Weights of a small transformer language model: no position embeddings, a variant of Muon for these matrices.
MLP neurons of a small language model. Each row is named by its layer, matrix (up: input weights) and neuron, and shows model dimensions 80-143. Each number is 50 + 15 x the weight over its row's rms, rounded and kept within 0 to 99.
After each neuron's rows, "fires on" lists the tokens most often at its 100 highest values on Wikipedia text that the model never trained on.

L6.up713:56 45 44 69 38 55 28 53 76 50 39 40 45 87 64 46 53 72 59 47 64 38 34 49 63 46 53 27 23 41 71 46 50 28 59 37 44 99 22 30 44 48 57 59 46 42 39 38 34 55 82 58 59 49 45 25 54 37 49 78 43 50 45 75
fires on: "and ", "−", "fe", "+", "enc", "fic"

L4.up271:53 34 42 68 70 69 48 46 64 54 36 45 72 52 56 43 64 55 74 61 39 61 49 66 37 54 53 76 20 43 38 33 61 41 45 51 75 39 53 66 51 47 64 50 33 53 25 58 48 43 24 45 56 43 58 75 83 41 24 39 61 75 48 65
fires on: "has ", "had ", "have "

L4.up184:55 61 54 69 54 59 15 54 52 70 51 55 75 72 60 46 60 38 33 52 36 30 79 51 60 58 45 22 38 38 34 23 75 33 65 71 42 81 40 63 52 26 42 44 75 52 35 37 44 45 42 74 60 67 26 66 21 26 42 57 52 52 60 29
fires on: "and ", "& "

L4.up255:55 42 88 16 51 56 56 49 34 55 76 53 67 35 46 45 39 56 55 52 56 61 50 51 57 37 75 50 52 42 33 34 45 28 60 20 53 38 56 62 54 61 60 29 52 46 27 59 54 48 53 59 41 37 58 66 62 53 54 68 33 62 37 47
fires on: "===", "th ", "appro", "inters", "comple", "°"

L7.up255:56 25 49 34 48 37 52 41 41 60 60 37 09 50 47 61 20 96 65 36 55 54 53 17 57 47 48 44 53 36 71 50 75 43 47 39 52 61 57 74 65 62 34 47 39 42 56 62 15 39 56 64 52 71 75 26 56 44 46 66 48 48 27 52
fires on: "ac", "Ac", "ec", "in", ",", "c"

L2.up187:75 56 23 57 54 54 58 67 71 50 51 71 42 55 39 42 33 42 29 46 41 64 48 28 44 41 40 56 44 61 35 50 61 58 41 51 68 61 51 46 61 42 53 40 27 41 45 57 59 39 35 56 51 32 53 47 62 52 75 41 62 52 39 42
fires on: "14", "iv", "v", "18", "15"

L8.up394:50 60 29 50 13 71 71 46 39 43 70 60 73 77 45 30 42 56 53 70 34 44 37 45 32 51 43 55 17 47 56 52 39 60 41 72 58 59 57 57 21 44 53 40 71 66 50 43 36 36 67 48 51 61 55 41 76 30 48 52 55 64 45 60
fires on: "fr", "fl", "for ", "Cl", "Fl", "r"

L8.up682:61 52 31 52 44 65 52 47 40 40 27 51 51 38 66 65 50 68 54 65 73 34 49 53 44 51 65 26 37 30 46 55 76 48 22 41 69 53 38 68 99 40 83 19 43 55 37 54 53 57 52 44 50 36 24 57 75 52 41 53 62 55 37 75
fires on: "has ", ".", "was ", ", "

L2.up84:52 60 67 48 46 27 71 12 51 53 48 53 76 66 54 46 48 58 50 52 56 41 69 59 51 66 44 27 45 71 68 68 62 53 30 54 65 69 43 59 20 28 38 59 39 63 32 57 46 69 48 45 99 72 52 39 54 51 45 49 49 46 43 51
fires on: "ong", "ab", "id", "j", "into ", "establ"

L4.up229:19 57 48 53 34 52 46 48 79 45 45 21 67 39 78 41 29 59 63 29 58 48 56 52 42 66 53 47 43 68 24 53 53 56 23 84 60 40 58 54 43 50 68 87 50 49 59 52 54 36 25 62 71 41 47 55 63 55 48 42 54 49 68 41
fires on: "| ", "ed ", "replaced ", "held ", "; "

L8.up284:35 69 47 81 12 62 59 18 67 49 69 80 71 42 41 44 66 50 67 52 61 51 35 47 50 60 37 37 49 51 62 66 30 47 62 52 49 43 37 29 60 56 52 41 32 80 46 61 54 62 58 55 34 49 32 57 54 53 46 53 53 38 88 57
fires on: "M", "Br", "F", "rel", "br", "an "

L7.up390:39 69 45 56 46 22 79 37 63 52 34 65 62 56 62 51 58 49 28 37 37 63 64 49 50 41 46 66 45 42 45 52 81 28 36 64 49 58 41 75 13 53 70 60 57 33 51 45 45 57 39 51 33 49 51 16 50 48 46 31 80 70 30 46
fires on: "P", "í", "L", "ir", "ud", "Pir"

L7.up688:34 58 70 43 73 54 48 42 45 43 59 52 59 35 66 50 33 80 58 69 40 50 46 43 30 34 68 24 62 48 58 47 00 45 48 53 69 35 48 59 59 57 33 52 57 63 35 45 48 68 49 32 75 47 07 38 51 34 62 40 49 49 46 64
fires on: "ro", "r", "ap", "po", "cl", "wh"

L6.up96:41 48 55 27 59 33 69 35 56 82 45 35 26 46 38 39 66 59 67 29 42 43 70 20 72 68 32 40 36 74 41 40 50 32 45 46 55 50 46 56 67 43 54 57 43 42 42 70 92 65 78 51 13 43 50 66 63 67 51 35 50 55 31 57
fires on: "a ", "an ", "(", "average ", "tor"

L4.up744:43 39 29 49 41 59 64 59 83 46 71 53 59 50 51 61 82 35 42 65 35 40 48 45 51 68 69 43 14 65 40 41 44 28 44 64 91 50 65 38 54 28 51 55 43 57 44 46 64 68 73 27 70 74 43 29 60 65 42 52 50 56 34 27
fires on: ", ", "by ", ".", "for ", "The ", "on "

L2.up533:30 45 48 58 40 56 37 36 54 48 67 41 61 51 56 30 58 62 55 55 16 46 52 49 51 41 57 33 25 33 65 61 39 37 75 50 52 42 54 67 56 16 49 67 19 57 37 61 59 50 58 60 61 54 16 46 56 35 29 60 21 37 69 65
fires on: "and ", "& ", "Queen ", "vers", "by "

L4.up627:40 45 54 68 59 50 65 43 43 48 65 68 37 61 52 41 45 62 49 39 61 45 68 54 43 64 65 38 62 51 68 63 60 38 60 55 24 29 25 33 71 35 51 56 64 49 61 33 58 65 51 56 40 58 19 44 65 36 52 69 53 44 38 60
fires on: "and ", ", ", "of ", "including ", "were "

L8.up587:23 31 09 49 26 58 32 48 55 64 60 36 45 49 39 54 50 71 48 62 54 49 20 65 65 45 51 47 61 70 67 63 33 58 77 38 35 49 63 61 75 70 30 40 41 73 66 54 58 71 69 38 68 54 51 38 52 32 51 30 34 63 48 60
fires on: "n", "v", "ov", "ion", "iv"

L7.up153:55 83 40 45 53 56 45 75 40 38 42 50 28 47 24 49 56 58 45 50 42 57 68 42 68 28 49 52 37 26 42 69 61 64 30 40 32 44 77 47 27 51 59 75 46 58 35 24 61 74 54 55 61 40 39 29 88 44 55 53 66 40 34 46
fires on: "o", "b", "o "

L4.up470:44 59 50 48 59 49 67 73 63 38 50 48 60 36 50 50 25 44 55 36 55 34 57 30 69 55 57 53 55 40 31 47 53 32 42 41 76 25 61 36 34 76 56 55 28 22 77 60 65 59 48 68 39 24 41 61 84 44 69 54 40 59 29 37
fires on: "| ", "; ", "Goals ", ", "

L8.up44:86 73 50 51 49 64 15 57 53 62 48 44 63 64 67 17 30 64 84 48 62 60 33 50 57 68 39 42 48 75 52 45 56 52 14 64 63 40 40 19 49 69 69 51 24 40 42 38 55 18 41 55 89 59 31 49 54 37 36 31 36 33 74 36
fires on: "in", "e ", "South ", "-", "iss", "A"

L6.up571:44 43 53 38 44 49 35 42 24 65 71 28 44 50 79 58 54 07 51 81 46 45 35 42 49 46 60 89 48 64 69 69 45 25 44 44 65 88 68 47 47 35 59 49 66 35 16 59 63 51 46 47 46 37 49 44 19 55 28 51 42 41 62 25
fires on: "r", "cons", "north", "at"

L6.up613:53 66 45 38 32 40 62 48 56 45 40 37 49 48 49 49 40 55 44 63 42 40 33 41 27 24 55 38 31 63 44 67 56 34 26 58 72 51 80 50 53 64 40 62 53 45 39 20 42 56 39 62 52 29 89 46 73 84 65 75 47 72 66 61
fires on: "(", "| ", "to ", "ti", "eb", "et"

L7.up86:67 56 57 62 77 78 42 57 71 46 17 58 67 17 38 50 46 59 59 18 46 23 63 67 91 32 49 62 55 39 44 51 63 49 33 52 39 31 54 58 62 65 58 41 61 47 59 37 68 50 42 52 27 87 52 77 46 28 49 36 52 80 17 82
fires on: "8", "eder", "6", "Lab", "leg"

L2.up655:38 36 43 53 75 39 53 75 40 18 45 44 56 53 50 45 47 56 35 51 67 71 73 43 51 62 50 58 53 40 54 56 24 57 60 39 26 54 66 63 46 53 55 25 11 45 16 60 41 46 58 56 63 55 32 77 82 70 43 20 33 52 41 66
fires on: "i", "iss", "ut", "por", "en", "v"

L2.up553:52 47 44 79 61 37 64 50 23 34 56 28 46 54 68 68 47 57 71 46 28 27 43 35 52 45 47 61 30 36 32 39 38 51 51 57 47 63 40 66 40 66 47 35 56 31 42 56 34 53 25 36 50 60 86 33 38 63 45 35 59 26 36 48
fires on: "e", "ac", "ak", "c", "while ", "ect"

L7.up229:56 52 55 61 73 38 55 52 54 55 45 38 69 71 51 55 72 28 59 18 41 59 74 56 42 81 41 29 61 57 56 50 23 42 56 23 16 48 18 75 45 19 53 74 18 49 31 35 37 16 61 69 31 81 38 70 35 57 33 24 53 74 53 41
fires on: "who ", "-", "and ", "to "

L7.up412:48 33 77 38 48 67 41 48 71 43 62 57 59 52 41 41 64 72 41 54 46 60 51 53 61 70 35 34 29 54 80 32 69 48 50 73 60 71 77 35 64 46 30 57 76 23 48 58 55 57 57 67 37 33 41 20 61 54 32 54 79 54 18 76
fires on: "album", "Album ", "Albums ", "Per", "b", "chart "

L6.up121:59 37 47 34 66 65 52 41 72 65 27 58 60 74 49 49 24 39 39 27 43 42 51 75 33 53 55 52 35 36 07 43 65 62 66 52 63 37 73 38 54 44 61 35 37 66 31 45 69 51 62 28 40 52 49 56 41 26 39 48 50 62 90 50
fires on: ", ", "she ", "who ", "died ", "they "

L8.up249:69 54 46 48 51 80 51 56 31 67 88 36 48 64 31 47 47 58 50 57 43 27 32 55 38 49 39 81 20 40 39 57 58 36 66 64 38 77 65 51 25 45 51 31 55 35 40 55 58 37 36 61 59 30 38 44 55 46 63 52 27 40 62 54
fires on: "pro", "al", "sub", "an", "at", "ad"

L4.up240:53 15 28 56 46 40 68 15 26 53 59 56 41 76 46 80 59 67 31 41 68 64 42 43 40 50 67 50 61 41 45 52 66 62 65 51 93 43 88 40 42 53 22 55 40 43 50 36 43 47 54 64 21 38 51 59 59 51 42 32 53 50 62 65
fires on: ", ", "such ", "\", ", "place ", "pr"

L7.up245:84 71 66 56 45 49 63 49 45 52 23 52 63 44 43 26 55 42 73 35 64 51 33 50 57 46 74 50 56 67 31 31 43 28 40 28 38 58 30 71 23 32 48 45 55 57 49 48 61 38 67 70 50 29 52 71 24 28 54 70 43 25 68 41
fires on: "Mc", "int", "war", "How", "figh", "Light"

L4.up321:28 59 63 39 45 48 34 66 40 36 54 61 36 79 49 39 53 45 41 61 56 78 78 48 48 47 64 51 40 63 18 50 44 58 41 62 37 49 28 54 56 55 57 58 47 57 38 44 36 18 24 55 36 57 75 47 33 35 48 66 50 49 37 38
fires on: ".", "\n", "living ", "% ", "were "

L4.up489:82 33 54 52 31 28 80 16 59 58 67 40 41 46 45 38 40 25 50 58 35 73 31 58 32 60 39 58 73 73 72 48 75 41 74 66 40 74 75 73 29 53 49 51 51 50 36 41 80 36 50 66 49 43 49 49 32 64 42 43 52 57 67 36
fires on: ", ", "Votes ", "place ", "by ", "died "

L4.up281:62 71 45 55 44 54 64 48 45 55 30 32 34 71 59 50 60 37 40 52 55 38 51 26 24 43 52 56 42 51 49 74 61 49 47 44 40 37 51 35 30 30 38 32 66 59 58 42 46 46 22 57 50 75 63 34 56 37 48 64 13 55 48 67
fires on: "| ", "(", "and ", "f", "= "

L6.up247:40 47 45 54 63 16 56 33 41 48 41 38 51 33 64 60 54 69 47 49 41 42 52 35 40 87 30 54 39 61 25 39 43 35 72 77 57 57 29 57 77 32 32 48 53 64 39 61 44 34 68 55 73 15 56 52 56 21 40 27 53 51 71 94
fires on: "\n\n", "an ", "as ", "(", "and"

L8.up33:54 36 92 26 33 39 62 43 55 25 54 47 30 55 37 34 34 53 42 75 38 30 56 44 85 43 58 58 79 52 58 36 41 52 71 70 68 62 35 62 75 28 20 58 81 55 30 51 40 45 51 64 45 45 43 76 43 50 45 38 75 72 34 48
fires on: "|", "0", "Al", "us"

L8.up263:30 53 43 25 56 63 73 64 38 59 60 36 31 42 45 69 60 56 37 40 63 73 58 52 62 50 44 45 57 65 45 39 56 42 44 35 51 78 55 13 46 50 68 60 52 61 55 69 22 73 64 42 49 58 31 54 72 50 26 28 60 45 40 37
fires on: "r", "d", "Southern ", "s", "West ", "sou"